config = dict(
    num_key_value_heads=3,
    norm_eps=1e-05,
    attn_scale=0.0884,
    init_std_o=0.0039,
    init_std_up=0.0247,
    learning_rate=0.00179,
    lr_head=0.00481,
    max_grad_norm=2.0,
    final_lr_fraction=0.1,
    train_tokens=283100000,
)
MLP neurons of a small language model. Each row is named by its layer, matrix (down: output weights) and neuron, and shows model dimensions 0-127. Each number is 500 + 50 x the weight over its row's rms, rounded and kept within 0 to 999. Numbers have three digits each.
A block is one neuron, or neurons of one layer that tend to fire together. After each block is what it responds to, as a language model described it from the Wikipedia text at the highest values.

L2.down262:479493528481509561524535550622649539530475425519424471489544509484502395559516510473510525510497542472505487519566453535408444478427591555485421578486510544454482479521550465469525439443432400558467534485433585528465416532499475518528535511507525613489483541540461564435443587362470452577379544451428557455519496556425362493469492482541459499450531469483493465509488610499547476468634
L2.down333:575492583387444454465423476520563521471497530572514487552566559472550540560510460540504435493561465508602509450530504442539455535606492513494533527449443431567548401548479559636546504448503494481477524486440575483505494521505545539490517519517463474574589544469547527605534455487526542531447533455548452511503518490541485536536496495498488483505439506479526452507492523513460539465420
L2.down737:535514504485518605491456553550391489507460515530435505416514517532515411468437442412527430548617582481493456450518592525456500476572550559592471638469445571491459525458498498482458411512462447513508507427544436530440487469520579529474566479557543644481464508482488618455442525488490481579440438548621489474559539470493448491469605504467466558494487429419404444483454515534431490532521
L2.down838:473518445536469605416458499449459419470435504551519435488500485481498472449453498518498499538518509499535476535567421523443512442567615504575490407483436475510456359479512547535388521491557485485474417584555518520493444527493501503451470496479442488478510446508555546548515573489490551557613586458433468472573471525526502542475453508441523538543528526477526559429525546468451476480509
Description: Opening == or === heading markers at line start after a blank line (e.g. ===Heavitree), plus |---| table separator rows, especially following tables or paragraph ends.

L2.down68:444595571518568462493572586531534422549487505540499528547531480518499459483517446542516505509537379586618481528486508404512418482533517437458557446503415510580380506511403519404545438506418551524466478462398585532466599413469473591508543470550528528554482488559455472495539474409486463444529569480510573450524398456445464474513629490490528487526521539533519519557446458528456484471495
L2.down382:415499537507510478406525476577487531481491499468521457482608527349496403566460520526445540464531550546527570538571525521499557618492538463395480583490405489585499588495491549464550503468479382631485505487578463606491500604420492502526584489498464491440435492544452512562509567513577454452536527450546407399500368579520515454419557456582463537520573464491467533518461505557429475461474
L2.down646:463560552460457535490545502511433572472501491497527454487455490428468548506546465465528510512505459378530559517489502525512487544547497481458474481440470533487491585486523504496570477475451526543513405465541566569520497392434509529475474537466488479554506506530470384549466500534501518450565480476460501456572509540479532499492496472358535514405485409400347467460533528462409515463573
L2.down1049:593524565375536531538543521518487567504538567506530480473476537463481516554593505446504541479532537402582514463517460491390457486498566488493532606524500574490508508415415569432437485466497545540442505528583577494461489539435500524424497503505535501451428506468376600457459563453442493483478487487551443361550400463505506478559480501457486579503552505465464485522528522611540495559428
Description: Mainly hyphens, both inside ISBN numbers (978-0-711) and as line-initial list bullets in bibliographies; also scattered word-pieces like work, sc.

L5.down312:647465465460556474537560489425631499503488499571470494559487517422504466509483482630505448565497522437443531467537431498469510463625551588598612475535517514502575459440475490483553498542505445472553469524580534415477460511511576594555431483470422451443515375513450470559460488530481493466555511502382592469474579563526455492521505530525596423464418641523461421459505607494388556474498
L5.down383:564556466449568506464561606469458408492424460469554493508512497448543475571612488462413451433458561559580505426543462552639451480536593497600442523503529467422488507388471436561470551471534494539443531457555581608400440379449479494506480468513533445605443401468382551521621526378599504571531484555456433426491617547537557506521426439507507449547449508479474482466438527508494513540482
L5.down561:458540530421463473433598513611568535520441486563506535523413507522574475510460511451439479504579468470535535553487468528551455430564575468472500535501458498496434447522510560564406477512506494580559512467498559517460557510497486563511545528555400585496489443558494483318398517528523452553437520441471633414548476507490394406552572346556526408411534439458419418526453515455403554468478
L5.down857:558578508562479531501523502562536432571487445431515535462502577560485511590424561555522588422502493491525477456490545531547460448452470504496577432474486477489397463509610520455615482461438512597502590503437392506493530401506464558494492418466421467456435524421587485477383482394465425567389481481594451481458449577524509607523529407516483560513617465465440566546458474458414512491499
Description: Closing equals signs (==, ===, ====) ending wiki section headings like Career, History or Discography, plus table separator rows (|---|---|).

L2.down434:476479446577510541495508553534496453456576506431532558427515479507474463587538588476529494581515558567469499483447478442523522470504558530555529571526481471573504547500575468503423514518488524478489500429485476456508588441524504482530466480508449420473516376442582531557536560524373532522487568501518462521454525472515628524427514508546440510526532496508494504528489500493537464518647
L2.down847:524509482482520417464467489471465448501431574491535561550530451587560510558520476526506486530573520485583520514438528534578548507473522470618447435513553498512529534423395403468505494426528515503492533539488504554515556550585474496491546443495486481439505491510398512563591523524471560515512529394472505560504478522477532489503602529379427449522541432520583505510539405474397479528526
L2.down928:496480524505457508566475503524540530487535544498472498492527496543558462448497466470380540536474564609515506494508506530486423467589427499549548468449459505404612493445532387471544464471522425503521595535611514490470497460458552553518460546507527553461500528435450530513505511488501561495514442519494429483433418452553429410486509476546513487504527484441524455634423512512471513413510
L2.down931:608477433547465503488533389419503508434403469518471427592482477548481494539469580525404401446474412497506398490528483542569572510532500562543439476460520476517432459517571532522503547442493434484476453517547544526515533397476556495514482547595467461507480593536461525441480468436461533507477465509528478526559435475464501491378494626541560510493501488535517424415536515453541434514538
Description: Opening fragment of a word split into pieces, mostly capital P in names and titles (P-ilar, P-isa, P-erm), also Cr-ustacea, Pac-ification, dest-ructive.

L17.down400:475526505478591449468506475482547432542503553528560461471572507539485515606464531441470504432527451463462484570500486530557512588517476480477524593585532493519477612413406408510521508499548495402454508462445458489448485458548506524556542491572435487528544462570587577420483514531541511453564458488386568509548513578411523519478528439528406474462490462494512549522585572509484560536526
Description: Digits and hyphens in the middle of ISBN or ID numbers (978-0-520-08978-5), plus closing heading marks (===) and line breaks after table rows or paragraphs.

L5.down149:466536495469532486449593532480528456525368486515531472474495571523554533469476472458487499508489595463510400566619530443457447515495448544410418442497472452520506474460520573477514457523559497558464486444576589517446439452546506550446486473375483626598539515527542518462470478558533478502510389437371512501461443498552493535508527514452486480475490479598481554498455504395556468521560
L5.down252:500494507548607504464458551484388532472560506413478559484462507604573463530487521505563512551505526536503516524502455567470556446476442450469463468571502578573563493494400490453491544484520488571600637548449480515446521516446546511494524444466530473497453490492512481481496484555415471501521522505555485489503456580454563447508595435415555511540485537508540459491553380482443515492536
L5.down458:374539402505444482508593457503487535456577534406433536554491554485519381498458477463507484502486536475516396512516502531447470493419555588470556474493552434391469473546410507425521502542485494641519503557525523494464584535537477429447597396450465541406531550517513503520574569524469489540568509596466455517553531461428512504445582600550443521503511449429452570542450443483538593562578
L5.down685:573485528544532476478452469467505489503427546458511532471470414501471437596391528527609506507549528560507424532517450471441485397464541596514508566506559531493494362426507479428495466610463500574557441467514423535426504499501453481528426463593423561459495617442466544609499483386562523575558536451442462422507562456461548535521503461535558444434513521489483549511547507389470537522569
Description: Single capital-letter pieces that begin a name, acronym or initial, often after an opening bracket, quote or table bar, e.g. (P)ino, (M)MDA, W. H.; occasionally whole adjectives like federal or municipal.

L5.down127:598426444407487534550485498469441526509427421435476510548555510542540430555575478555518492550476581508504489526471543445547483507478474401571393531508451474523581419528511423556504516479468505501561518565453518481473438436382477459431524512487500462459562531509431491500336503534504463495500476474583447478495542491509437520462522480459479502440477459462444568471433475434533534557504
L5.down443:496462479558484430496520484499544608483574492490535521502446437489432547450458513451504513516482467507510517562505458467518364459506530479489482522512492460479560432530556530505531504664595559469478526605612525462444504465463404534533459529540482402538485474570626475431510551418488505490581468601474649473573466491509575476507489575510480533464524508502499415499547593544540532524461
L5.down800:518496539533426542455518550449497507577491467549554498482520458465485489544523571551586566527469512541516381615532428492418414516492496409468460500483451607497561512451382463488479465542476574466348494529507503467467601556482460441473537578501437549483550482490551468516502602457428501519555544485552566501582438463593520466435523538513500450493497525543507552561474517472467493538423
L5.down1080:512445483516471493439544451519544417468508520504446553537495497498529557513466539571500517517483541512477481525535515526422581479503540579493510502452426584448547486523441449523470406447459467537426558556439561532451512594495454627460415505470469482471502501466415474629489671433514417483464562486427520452521458511439439488459455493533497502533452579567478515519490589440488551438421
Description: Fires on the dash opening the first item of a list after a section heading (See also, Bibliography), on line breaks before lists, and on digits inside ISBNs or coordinates.

L17.down565:611491517600528431565469524643481527452529491569563524612554528491388503538494503620486558484437485531479592489496493474520412523479483413523510546574466490517540558423433395490421507505550503555453457542429470531527582493456511546522520561417550384473553410468500476477475512541508478572545469509529427430439462512361526395411465546459542429458541480442556530573475511417525542498555
Description: Capital P starting a split-up proper noun, e.g. Parma, Pisa, Pachuca, Pasha; also other initial letters (Hibernian) and nouns like rebellion, alibi, demise.